MLP neurons of a small language model. Each row is named by its layer, matrix (down: output weights) and neuron, and shows model dimensions 80-175. Each number is 128 + 32 x the weight over its row's rms, rounded and kept within 0 to 255. A neuron's up and down rows have the sign that makes its largest values positive.
A block is one neuron, or neurons of one layer that tend to fire together. After each block is what it responds to, as a language model described it from the Wikipedia text at the highest values.

L5.down329 [ 76 132 156 175 160 162 123  97 106 178 159  65 174 155 119 153 100  85 110 108 116 104 109 180 165 140 142 147 169 140 131 110 140  97  99  88  83 133 112 214 124 144 125 143 124 143  90 162  86 100 115 123 144 159 132  77 118  71 149 101 137 156 118 182  90 144 109 153 135 121 131 140 165  66 119 123 139 161  47 166  67 110 110  86  42  74 183 106 154 133  98 123 166 123  48 163]
Description: Leading digit chunks of four-digit years before the final digit, often after a month or "in", e.g. 199|9, 201|7, 19|5|5.

L9.down16 [128  85 136 160 130 148 131 131 122 135 120 118 111  61 165 194  86 122 130 130 132 115 112 112 107 146 167 156 152 152 145 131 164 138  78 120 170 141 171 130  79 105 125 123  51 128 124 145 112 118  57 113 180 164 118 136 185 200  89 119 171 130 145 182 189 164 105 148 130 113 162  97 120 148 122  78 113 149 145 110  56 185  85  98 164 189 155 139 163 148 167 149 153 118 112 155]
L9.down72 [127 154 120 114 118  85 125 110  95 120 127  67 181 148 149 131 108 128  79 106 112  87 108  93 176 139 109 132 145 118 121  84  86 110 102 134  94 168 114 197  65  96 147 120 117 108  98 158 119 160 121 127 108 153 161 135  75 108 169 131 127 144 173 216  97  95 108 120  94 147 115 115  99 148 159 133 133 196  75 151 125 120  84  90 190 144 125 145 125 126 116  94 148 119  92 135]
L9.down114 [116 109 143 104 164 115 154  99 114 112 151 129  99 155 105 180 116  88 105 128 145 109 199 168 123 146 151  46 104  68 130 110 111  93  93 148 146 156 143 169 163  79 138 117 157 166 121 141  91 145  92  96  75 153 146 153 123 148 165 125 104  86 153 128 152 124 150 167  94 169 135  44 120 152 140 149 192 140  81 135 152  64 117  93  97 112 113 209 103 112 155 110 150 175 137 152]
L9.down137 [ 99 191 169 141  94 145 122 107 116 164 172 134  92 169 189 132 100 182 122  84 159 152 174 154 105 176  68 102 124  87 138 155  98  78 158 136 109 132  96  83 121 116 149 143  96 160 158 134  81 102 121 119 140 154 149 119 159 151  99 199 128 138  65 124 141 120 162 121 134  60 113 159 126  89 103  92 157 152 107 134 116  61 144 144  83  89 123 120 137 113 151 209 152 181 121 138]
L9.down225 [ 92 125 126 136 208 135 144 180 119 141 106 101 139 128 129 116 156 127 107 123 116 121  97 167 154  78 131 142  99  87 184  83 112 100  68 138 140 155  49 128  97 150  46 174 100 115 145 116 166 158 132 183  99 100 126 171  97 110  89 134 143 160 159 138 113 179  71 115 120 111 158 143 172 103 157  88 169 110 136  79 132  79  78 146 108 113 126 132 153 136  93 119  74 140 113  56]
L9.down289 [139  94 113 184 131 148 133 110  96  97  85 172 130 157 157 103 126 112 140 153 166  96  80 113  81 141 179 127 123 131  90 117  85 114 150 132  23 124 132 118 125 141 143  74 137 145 110  91 160 194 107  94 114 175  98 159 125  71 152 124 112 161 172 158 150 124  79  83 164 134 186 138 159 169 116 131 131 126 161 121 122 137 142 107 143 158  89  72 157 133 141 131 141 104 168 104]
L9.down310 [ 94 137 137 115 133 111 158 110 180 120 147 175 187 133 121 138 128 115 111 144 100 170 133 118 145 140 159  72 122 108  94 115 168 129 108  87 101  75 172 153 156 118  93 148 108 193 157 158  95 187 100 111 132 117 119 181 150 130 128 109 114 168 219 123 139  70 124 155 145  43 121 135 155 130 161 134 107 155 184 161  86  94 131 148 142  93 155 124 116 126 152 136 115 156 134 138]
L9.down330 [119 173 181  99  86 132 190 112 113 106 114 124 115 170 181 126 149 132 145  79 170 111 112 121 176 125 170 117 128 130 120 105 148 127 129 170 124 161  73 152 194 186 122  74 134 160  96  67 121 131  85 156 195 146 134 105  81 128 161 154 151 129 165 146 100 115 111 168 131  85 121 179 103 166 122 188 106 114  84 122  99 130 117 109 119  89 121 167 105 159 133 167 189 135 123 190]
Description: Leading or middle digit chunks of four-digit years in dates, strongest for 202 as in "since 2023", "in 2021", and 19, 18, 200.

L2.down33 [ 94 111  82 208  82 121 126 151  68  88 183 164  89 108 167 115 168 162 148 122  87 166 161  90 101  72 126 151  68  91 123 140 122  72 106 124 172 144  79 115 151 123 175 126 118 109 112 108 109 151 128 144 111 147 134 151  97 105  91 130  39 115 102 130 106 111  89 104 161 140 115  77 172 113 160 122 111 121 161 127  86 142  97  76 110 190 131 150 125 154 140 121 165 177  33 164]
L2.down48 [223 173 125  97 112 133 115  61 126 133 144 207 140 110 109 146 154  99 127 152 116  34 164 164 150 145 139 157 139  67 144  86 144  87 199 104 119 109 102 123 166 136 155  82 181 106 115 146 148 129 123  72  86 178 104 136 115  97 132  74 139 118  56 154 151 129 102 152 128 190 152 113 162 147 147 152 111 143 107 117 158 125 131 154  64 119 151 177 128  76  96 130 168  80 134 147]
L2.down242 [141 101 188 119 131 119 144  98 134 138 151  76 117 149  96 169 131 121 150 118 105 151 124  83  94 181  61 114 144 144 149  83 144 146 111 172  96  71 124 150 141 104 103 161  76 143 141 159 104  53  67 209 152 107 153  99 193 203  65 177 170  82  57 143 119  88 166 129 157  75 105 173 105 116 100 160 136 144 133 108 133 119 185 145  99 149 147  69 138 126 170 113 133 155 115 103]
L2.down266 [ 93 173 123 145 168 126 103  80 130  63 137 129 129 145  95 159 116 103 158 143 174 121  57 134 143 142 133  72 110 165 118 191 124 104 151 155  94 134 167 139  58 143 144 133 109 123  71 130 124 147 114 173 128  96 127 135 135  51  93 153 117 103 159 128  98 138  97 143 165 179 106  90 105 123  88  91 115 164 123 119 112 149 152 141 123 109 111 163 126  71  85 132 139 152  92 122]
L2.down285 [164 131 169 124 131 160 111  79 121 107 154 139 114 151 147  98 170  86 177 111 151  78 158 113 162 175 160 182  97 140 124 108 159 100 187 133 178  72 134 121 149 108 135 103 115 165 128 160 138 125 166  97 101 163  93 146  78 124 149 104  97 124 135  96  94 161 111  51  99 125 170 109 163 139 132 137 143  84 130 165  96 161 106 165 113  67 162 133 129  88 116 113 164 125 137 121]
L2.down353 [143 152 131 144 127 111 118 103 143  86 129  82 137 119 105  95 148 141 158 114 130 107  87 105 144 174 128  93  62 100 139 109 114 142 166 133 127  96 137  94 151 126 146 140  73  94 104 194  78 131 133  79 153 104  73 136 127 125  95 124 141 121  88 174 119 170 180 125 139 106 175 121 150 148 146 127 143 154 225 191  65  86 111  68 144  85 126 123 101  78 150 128 152 123  86  78]
L2.down371 [109 142 103 139 123 168 124  78 157 105 146  92 159 116 140 118 105 159 133  91  72 167  59 158 120  37 137 129 143 148 119 150 171 128 134 178 178 154 158 122 147 140 128  97 105  77 111 149 166 140 153 103 128 122 166 155  89  72 133 139 107  97 118  86  70 143 180 125 134  68 120  74  97 139 147 201  46 129 125 110 138 153 136  72 158  85 122 120 181 146 114 155 125 137  96 196]
L2.down374 [164  95 182 188 160 164 112 102 169 109 120 146 121 122 146 135 116  86 168 132 145 115 101 140 170 113 115 166  95 167 178 146 164 119 127 108 109 120  86 148  42  93 116 128  93 108 187 150 174 135 164 184 155  64 140 124 118  87 140 132 123 167 127 116  39 122 110 193 132 123 113 140 117 114 140 116 104 127 107 133 170 108 125  50 122 164 144  59  78 156  97 143 125  69 179 153]
Description: Single digit tokens inside numbers, mostly within years, dates, coordinates and table statistics, especially 7, 6, 0, as in 194'7', 19'7'5, December '7'.

L2.down16 [137 150 148 146 176 130 115 115  86  70 156  97  90 127 211 154 118 170 158 175 160  76 131 145 121 124 155  97 147 110 147 137 146 161 195 139  98 132 150 138 176 154  87 128 127 201 105 186 158 116 161 113  92 150 127  96 143 130 163 123 142 125 142 133 125 117 170 154 121 197 137 146 202 180 163 128 164 166 107 148 100 164 160 173 110 133  97 107  88 202 153 102  75 154 103 120]
L2.down86 [107 103 110 150  31 130 124 158 119 115 104 114 120 141  97  85 111 182 112 151  91 143 160  83  99  50 124 144 123 120 101 103 124  74  75 136  99  94  56 131 172 164 156  91 134 134 122 116 123  49 119 123 111 158 129 125 118 149 150 121  70 130 169 104 123 101 106 136 141 152 121 123 112 173 115 140 101 107 101 116  89 120 175 134 112  46 106  78 152  86 146 114 155 200  64 113]
L2.down160 [189 113 146 123 129  95 102 118 119 201 125 104 120 138  94 110  71 150 119 131 106 102  90 151 123 101 151 143 154 130  85  78 118 153 112 154 190 116  67 147 119 108 144 124 127  83 149 127 191 133 138 122 137  87 195 197 138 158 105 156  92 168 129  62 148 215 130 144  68 138 149 138 100 139  95 176  78 137 138 140 150 150  75 153 128 106 110  82 116 199 112 160 119 109 157 143]
L2.down206 [117 103  80 121 154 133 126 109 161  91 164 126 176 128  99 168  93 115 106  60 141 128 110 137  81 195 136 120 154 136  91 152 149 113 141 157 123 144 106 128 139 117 117 135 176 158  92 106 186 168  91 106 118 165 132  99 117 148 171 150 182 198 100 135 134 104 155 165 112 157 135 124 124 117  40 139  59 199  83 161  90 136  66 144 142 124 131  88 175 167 167  87 156 109 132 147]
L2.down277 [129 145 142 130 149 162 177 160 123 161 195 119 156 131 151 155  86 113 134  92  93  86 134 106 110 153  74 156 133 114 135 133 157 156 141 173 150 160 135 107 117  73 154 174 143 186  65  85 107  53  83 118 114 124 171 109 124 114 106 109  83 118 173 154 146 147 171 126 140 165 159 133 207 161 220 168  84 109 133 103 136 139 104 134 186  97 126  85  95 159 140 105 138  61  97 205]
L2.down293 [111 178 120 191 120 143 149 151 150 157 147 134 124 145 192 134  96 128 155 138 135 151 103  80  98 119 186 161 102 100 114  92 145 123 144 122 106 118 129 168 138 147 147 116 190 117  75 183 129 116 134 210 176  74 123 138  96  85  36 114 181  89 121  96 133 158 131  79 185 136 222 141 117 158 106  83 144 126 130 125 135 108 107 103 154 130  90 153 175 205 169 176  95 159 173 148]
L2.down322 [159 127 142 103 122  58 158 144  79 127 146 174 129 165 131 118 118 151 136  97 124 128  99 168 103 108 127 142 106 120 120 148 162  86 119 150 119 169 124 114  81 104 130 171 116 106  92 150 145  95 113 163  37 126  68 191 164 106 167 116 146 120  81 123 172 148 136  84 107 124  75 121  72 131 175 194 148 137 190 138 100 152 194 130 142  89 121 110 128 143 102 108 103 136 125 136]
L2.down333 [138 112 102 138 118  86  97  82  81 167 143 192  86 154 139 122 141 153 183 154 108 137 191 121 117  97  98 170 120 142 103 108 141  97  89 110 166 123 115 135 144  87  70 178 150 150 119 167 144 106 138 112 123 117 141 145 109 126 125  69  74 125 107 125 124 121 124 146 147  93 139 189  93 168  96 150 106 135 109  93 191  70 115 123 151 137 131 140 168  86 163 100  95  93 126  95]
Description: Second or later pieces of acronyms and common words split into fragments, mostly S after U (US, USA, USS), plus UK, IBM, February, University.

L9.down34 [165 104  87 103 113  92  83  81 107 163 113 131 164 147 113  99 115  90 120 104 208 126  99 129  99 165 124 176 113  88 176 150 134 118 101 109 143  95 154 113 106 128 131 104 121 193 182 132 105 121 144 126 156 135 100 150 118 111 127 127  98  96 112 128 142 171 101 132 135 128 199 150 124  92 127 138  97 127 140 145 103 155 208 134 156 104 148  79  69 106 219 165  87  85 184  93]
L9.down216 [149 178 133  67 112 105 157 104  82 173 118 160 119 188 121 157 111  99 164  90 178 154  84 106 124 121 120 113 111 142 146 102 135 156 106 132 129 122 187 162 132 152 122 119 107 105 137 158 108 158 132 129  78 121 170  90 113 136 154 165 192 138 175  95 186 188 139 107 150 121 138 123 125 129  88 141 141 112 159 143 150 102  64  86 122 127  73 146 104 130 104 116 149  84  91 144]
L9.down240 [128 184 130 109 126 197 116 114 121  84 143 152 173 160 114 138 176 141 157  72  76 130 107 115 128 134 121 114 126 103 137 180 209 127 110  27  90 143 105 126 144 164 116 152 120 112 123 161 149 124 145 194 140  80 153 148 139 150 158  98 113 165 120 132 160  92 104  73 141 173 106 115 162  98 128 136 139  94 143 156  54 177 215 192 119  96 118 111 225  73 109 136 115 157 155 154]
L9.down282 [ 41 169 124 128 100  94 107 140  68  95 157 167  76 155 143 168 117  94 146 168 135 146  60 160 158 165 107 130 134  81 159 151 165 117 150  74 129 151 121 142 175  89 113 129 113 158 113  68 140 146 156 106 149 142 191 151 104  95  92 150  84 150 111 137 146 182 141  99 164 172 131 170 160 166 200  74 111 112 183 129 136 184 127 108 125 108 128  46 152  78 123 133 124 128 146 116]
L9.down293 [ 99  97 140 157 133 153  73 196  90 136 175 113  77 139 111 121 138 136 108 153 176  97 105  59 111 202 112 136 131 169  86  99 137  69 139 103  96 187 145 142 129 129 158 162 133 146 131 127 142  74 166 141 170 124 128 183 101 133 155  70 103 102 116  69 135 135  74  89 120  91 121 124 159  66 151 149 157 117 124 110 167 125  97 119  96 116 111 143  81 163 115 163 110 135 139 160]
L9.down297 [150 151 146 111 114 144 138 127 124 127 134  88 137 153 140 165 121 110 156 122 152 132 149 175 154  78 122 151 156 155 161 153 143 148 108 152 134 150  99 144 125 131 187  74 146 155 150 112 121  87  86 161 164 101 146 157 119 121 120 123  97 172 159 133 132 145 118  22 148 133  83 147 154  82 171 126 117 124 122 144 143 127 145  81  63 131 140 159 132  69 161 148 147 126 107 199]
L9.down333 [105 104  97 114 143 153 114 100 100 158  99 125 157 168 146 122 138  96 105  99 114 110 124 154 103 126 168 138 138 197  84 124 144 123  94  47  91 120 114 113 134 165 135 122 124 165 124 183 140 102 120 129 180  87  76 181 146 181 136 144 107 172 135  71 154 128  83 105 120 176 151  89 168 133 119 118 101  68 101 131 157 163  92 185 143 115 103  92  73 126 149  75 117  49 143 135]
L9.down358 [152 102 149 190 120 192 123 126  92 121 113 123 116  88 147 149 133 125  97 151 137 106 154 129  90 170 134 156 102 158 122 186 117 125 127 148 160 119 144  97 148 125 150 111 137 155  45 120  77 137 129 146 112 147  71 162 121  92 162  97 160 120 194 131 128 131 135 181 166 116 146 166 126 106 150 194  76  94 149 120  79 155 156 122 177 140 101 105 125 156 123 134 129 147 167 174]
Description: The last digit of four-digit years split as 201|9 or 184|5, usually after a month in dates (July 2025, December 2019), plus final pieces of split words such as Parliam-ent, Aven-ue, Univers-ity.

L5.down30 [ 97 124  88 132 120 123 121 138  88 127 177  88  77  46 156 128 168 122 147 158 115 115  91 116 112 169 101 118  93 120 137  89 104 170 112 103  72 176  92  84 128 147  73 109 186 136  82 157 107  42 112 108 148  93 108 130 105 133 163  59  88 128 169 100 114 146 119 132 109  84 220  74 160 145  94 100  94 111 138 156 125 164 147 138 100  57 152 157 161 146 157 133 137 124 198 161]
Description: Word-final pieces completing month names in dates, such as May, Dec-ember, Apr-il, Aug-ust, Febru-ary; sometimes similar pieces in other words (Australian, species).

L2.down82 [148 106 170 154 116  96 148 108 100 143 125  76 151 144 119 125 114  72 176  74  88 166 136 144 107 109 139 179 184  94 102 150 152  62 116 156 146 128 124 159 147 122 140 120 170 136  78 156  60  95 129  89 133 174 132 109 120 121 154 148 116 164  84  94 130 150 133  96 191 186 121 128 102  74 126 142 140  99 114  82  83 136 123 113  60 109 147  94 156 113 162 110 164 135 127 108]
L2.down102 [128 104 153 151 160 189  96 143 106 174 129 115 210  83 157 133 104 157 133 150 144 160 132 120 125 229 117  96 127 112 144  94 171 157 138 104  57 151 128 111 112 127  96 140 133 110 152 143 134 146 175  93  94 112 147 119 133 133 123  96 173 101 183 172  61 165 187 152 111 162 139 116 129  75 119 127 109 117 137 114 100 127 103  98 128 111 158 132  60 110 129 145 147  71 134  90]
L2.down181 [118  92 104 126 188 119 115 107  71 161  95 141 167  84 123 112  88 118 132 145 134 129 135 122  85 102 101 103 144 125 157 104 143 157 136 202  98  91 173 165 175 164 148  97 100 152 181 125 167  86 187 103  96 103  73 132 160 118 110 144 202 138  78 125 170 151 102 129 160 173 148 166 154 159 155 134 120 109  60 134  66  98 101  72 126  92 168 116 145 139 115 177 147 164 174 113]
L2.down246 [134 126 180 118 159 121  90  71 189 137 117 172 135 141 130  87 194 125 165 125 105 188 130 116 112 102  95 118 166 157 122 141  92 134  69  91 168 162  62 157 182 153  92 171  80 117 140 148  92  99 160 169 123 103  57 143 101 158  64 117 150 129 182 177 120 128 162 216  94 126 101 153 105 160 136 132 152 132  78 162 134 141 152 134 155 141 116 140 129 109 100 160 121 129 127 172]
L2.down284 [ 84 151 151 154  74  97 122  80  97 151 118  97 116 162 134 138  81 121 160 144 129 117 152 137 148 158 125 127  74 132 140 116 124 152  76 193  70 141 167 117  96 148 140 156  82 173 104 141 134  83  92 139 101 130 143 200 187  94 212 123  52 147 149 122 154  86  95 104  99 124 109 174 143 108 181  95 124 149 144 135 114  90 119 142 156 140 144 128  80 124 149 131 147  81 102 162]
L2.down331 [124 121 127  93 162 147 123  70 116 117 105 129  34 154 117  51 110  96 119 175 116  95 133  91 113 113 167  91 133 109 178 128 149 209 130 146 112 117 148 206  98  99 122 142  94 128 126 113 124 118  85 109 106 192 162 132  86 170 144 118 151 133 144 128 148 146 110 147 100 140 138 147 136 155 156 129 107 104 103 179 117 109 133  73 125 146  57  94  93 169 109 147  86 109 135 155]
L2.down357 [102 133 163 141 131 150 113 126 113 125 105 167 189 120  72 134 130 168 104 130 155 120 176 146  87 143 133  61 197 126 146 196 151 139 160 130  63 154 170 184 115  94 125 165 105  92 132 125 122 132 191 116 105  98 128  87 147  94 133  81 108 118 111 121  79 143 147 188 104 134  93 105  94  96 154 211  77  93  97 123 114  96 171  82 167 151 120 105  90 149  91  73  34 160  61 119]
L2.down377 [125 139 164 154 169  93 102 141 135 170 171  72 197 148  97 143 144 102 141  95 127 104 156 122 116  91 139 166 122 126 153 124 158 134 161 131 142  86  93 142 146 135 122 114 110 137 163  78 142 111 107 102 127 146 136 134  95  92 180  97 185 148 162 168 110 113 102 136 123 189  94 157 145 127 172  63  96 202 115 135  73 108 175 171  97 114 126 115 175 162 117 115 122 112  98  87]
Description: The century digits opening a four-digit year, such as 19 in 1986 or 18 in 1864, mostly in birth dates and other dates in biographies, occasionally day numbers or "1" in 12th century.

L9.down1 [108 127  97 169 159 169 135 168  65 151 126 100  99  93 171 154 141 127 118 168 164 131  87  95 143 166 128 128  94 125 116 118 126  87 105 143 210 182 140 171  94 142  25 136 116 142 110  96 142 192 110 101 150 150 139  69 145 152 110  62 195 142 135 163 123 143 150 166 151 116 129 132 132  97 120  84 151 131 124 151 137 112 132 123 158 111  54 139 112 198 116 137 110 179  79  60]
L9.down4 [117 210 158 143 127 148 123 129 124 139  83 134 197 157 120  97 155 115 131 149 113 173 108 145 149  70 143 172 129 107 169 159 147 160  93  78 112  79 159 119 147 101 134 102 152 191 159 129 170 125 151 136 165 136 168  95 145  83 101 135 116 108 108 144  86 134  95 144 106 110 133 166 158 178  98 138 163 140  94  91 105 130 135 173 125 117 142 137 157 119 147 154 107 125 170 169]
L9.down82 [ 74 148 130  93 167 103 195  50  92 107 142 102  78 109 164 119 124 120 157 115 177 157 194  67 106 124 140 180 111 118 192 126 100 133  91 118 148 114 139  86 133 139 130 149 133 115  71 120 126 171 126 187 154 150 132 124 129  97  85 139 117 102 149 127 139 125 168  86 155 170 108 146 182 172 134 164 150 178 172 129 124 142 105 122 100 119 109 125 139 138 190 139 156 162  49 130]
L9.down113 [107 163 141 179 126 173 137 113 146 102 178 143 158  95 111 159 187 100  91 107 153 163 125 113 100 182 123 128 104  75 142 120  91 146 135 126 140 104  89 114 126 146 132 110  76  86 149  94 114 188 139 115 149  87 106 133 148  91 115 107  51 133  99 162 145 180 125 105 183 101 118 126 127 110  81  96 113  99  90  60 114 166 200 145 205 198 130  86 100  93 127 202 105 135 116  79]
L9.down193 [ 85 173 138  79 188 138 117 155 132 160 107 108 102 123 122 106 124 146 117 169 116 109  63 144 126 159 138 141 146 144  99 108 120 143 106 125 127 134 117 135  64 217  88 124 120 126 121  94 146  82 120 103  95 109 167 130 166 153  75 200 165 124  77 118 149 139 140  69 148 198 115 132 219 100 145 181 157 173 146 128 133 173 152 122 129  98  77 145 133  98 101 108  94 130 191 135]
L9.down215 [140 157 122  83 133 181  99 166 147 121  70 107 145 159 164 134 164 174 101 124  99 144 192 129 110 129 105 119  38 126 132 165 151 170 136 101 139 169 148 135  98 126 171 142  79  92 128 148 118 161 160 150 154 123 105 157 129  74 161  99  78 108 106  82 113 196 163 133  89 166 146 122 153 136 154 117 142  91 158 119 164  79 139 149 145  98 150 120 129 157 158 114 106 172 138  81]
L9.down312 [103 189 149 142 174 123  85 135 112 156 118 135 119 102 115 180  70 163 164 175 142 152 128 164 138 118 153 135 128 110 100  91 162 129 157 147 114 116  99 150  74 120 111 116 158 102 140 125 122 102 163 161  99  90 198 106 100  66 167 187 182 138 110 140 147  53 156 142 104  87 216  85 154 127 116 140 142  98 138 138  78  29  99 115 140 159 142  80 162 145  98 178 178 123 146  99]
L9.down352 [191  99 158 118 139 136 124  85  94 105 106 123  94 160 150 121 118  96  86  84 149 126 110 137 128 134 130 193  94 107  85  50 116 113 161 137 111 135 172 136 151  28 104 158 106  98  71 111 192 134 155 160 151 167 113 111 137 132 116 148 145 123 147 152 136 107 170 141 146 132 141 148 182 140 106 133 142 120 228 114 100 140 113 126  73 123 132 154 192 113 142 143 156 114  65  60]
Description: Inner fragments of month names in dates, such as the r in April, g in August, ember in September; also N in coordinates and slashes in tables.

L5.down370 [116  93 109 158 149 173 129  88 137 175 144 140  87 148 147 121 116 137 157 119  93 165 128 168 153 123 146 157 108  91 201 113 160 138 149 123 141 116 132  77 177  68 102 123 148 152  79 119 106 106 129 134 129 135  80 105 156 131  64 172 180 174 102  63  68 170  93  99 157 155 148 126 196 108 140 143 169  95 114 159 171  83 146 164 116 166  97 101 161 124 126  85 143  79  77  93]
Description: Final subword pieces completing a split word, mostly past-tense verb endings like Releas-ed, investig-ated, injure-d, plus trailing digits inside numbers in tables.

L5.down208 [155 169 129 119 101  75  86  86 191  85 141 120 160 192 106 114 125 108 107 152 142  78 158 133 130  98 123 125 124 123 107 118 106 148  78 111 123 118  87  76 135 102 129 118 140 132 131 133 143 109 169 146 155 134 132  89 115  82 135 126 120 192 115 100 116 113 153 138 150 149 136 125 162  91 190 109  88 110 102 109  81 149 140 117 126 105 196  80  87 148 125 142 100  60 153 115]
Description: Single digit tokens in the middle or at the end of multi-digit numbers, mostly in stats tables before a pipe, e.g. 7'5'.87, 43'6', 197'5'.

L9.down22 [ 95 103 110 105  83 178 142 175 158  91 147 179 131  79 194 144 109 146 133 201  57 143  68  82 118 145 154 132 171 141 152  91 116 186  84 168 125 108 109 151 120 100 121  85 182  72 134 138 175 158  57 122 144 146 145  45 141  71 135 136 156 123 130 155 138  82 102 144 131 148 145  83 181 159 154 125 139 157 169 120  88 196 114 102 122  97 118  84  81 144 117 100 114 152 157 128]
L9.down68 [163 127 138 125 123 118 131 152 103 175 147  85 106 154 165  87 109  87  81 197 135 160 119  99 187 162  93  97 157 102 106 182 128 111 123  91 127 121 126 100 163 125 124 172 128 104 140 161 133 116 163  83 108 152 176  95 161 116 118 111 104 168 150 158 137 125 200 133 127 132 165 126 152  92 172 115 107 173 116 165 145 186 108 132 146  89 150  85 164 215  81 130 149 129  67 122]
L9.down127 [ 85 125 102 175 132 163 132  96 133 134 113 120 167 175 110 190 203 138 161 137 172  86 103 124  82 148 128 154 142 154 115  97 156 156  83 136 107 180 162 144 132 158 123 103  88 134 104 142  95 151 111 157 115 139 158 110  85  70  99 140 104 119 174 114 106 135 112 140 142 106 132 117 139 189 174 140 164 129  77 115 108  99 132 114 156  58 102 192 111  89 133 114 106 119 155 108]
L9.down170 [142 133  90 131 104 102 130 126 122 121 175  61 120 102 176 108 129 128 120 145 136 118 132  87 110 118 115 140  93 124  89 131 185 140 158 105 136 118  98 104 183  50 123 123 166 126 163 123  81  94 166 126 169 142 141 147 108 106 100 113 112 111 102  98 113 108 150 204  86 173 121  83 119  91 103 137 129 156 153  97 108 148 117  91 107 145 159  70 170  60 108 126  97 130  40 153]
L9.down251 [113  92 155  66 167 159 111 174 143 171 105 163 135 133 104 121 135 116 109 123 147 144 111 105 166 109 127 163 117 147 163 115 148 159 118  98 140 136 114 155 124 138  88  94 113  74 120  96 133 104  79 149 144 163  97 104 102 168 151  81  73  57 145 137 164 159  98 166 129  95 152 122 164  72 146 123 145 138  99 145 125 157 107 182 129 130 113  70 156 116 106 143 127 125 108 153]
L9.down335 [151 142 105 138 111 167  73 155 110 127 101 137 123 146 158 151 111 194 132 187  88 173 131 167  91  93 149  89 145 181  98 123 138 126  90 115  93 146 100 159 123  84 149 127 131 152 144 191 155 111 126 123 128 112 146 117 112 128 151 169 149 204 103 126 146 180 120 170 170 134 140 138  87 158 108 116 111 110 146 219 156  96 100  91 114  64 131 127  99  38 195 151 138 110  70 110]
L9.down342 [ 53 159 128 112 160 162 128 166 166 145 119 109 170 134 107 142 174 104 136 172 172  55 144 157 121 119 164 154 128 107 116 108 172 161 144 144 132 144 128  86 107 158 153 150 161  93 138  65 135 139 127 139 168 174 165 154  96 143  98 110 148  95 136 105 152 132 116 116 221  66 146 101 131 164 160 163 106 152  63 104 129 137 150 127 136 113 119 151  90 127  88  92  95 167 196 164]
L9.down356 [ 94 108  88 122 203 147  94  85  88 110 107 195 143 106 177 129 116 157 163 175 183 158 162 148 168  99 131 138  92 170 162  97 124 146 136  93 183 151 175 181 171  75  96 124 145 157 125 102 165  98 128 138 173 126 143 154  87 134  78 154 165 133 130  81 167 157 123 150 144 139 145 145 104 167 127 107 144  86 169 173 130 149 127 128  89 131 130 187  70 135 149 129 150 144 180 146]
Description: Final pieces of words split into word pieces, mostly past-tense -ed on verbs in narrative (follow-ed, mov-ed, coache-d), sometimes mid-word pieces (indep-end-ent, Opp-on-ent).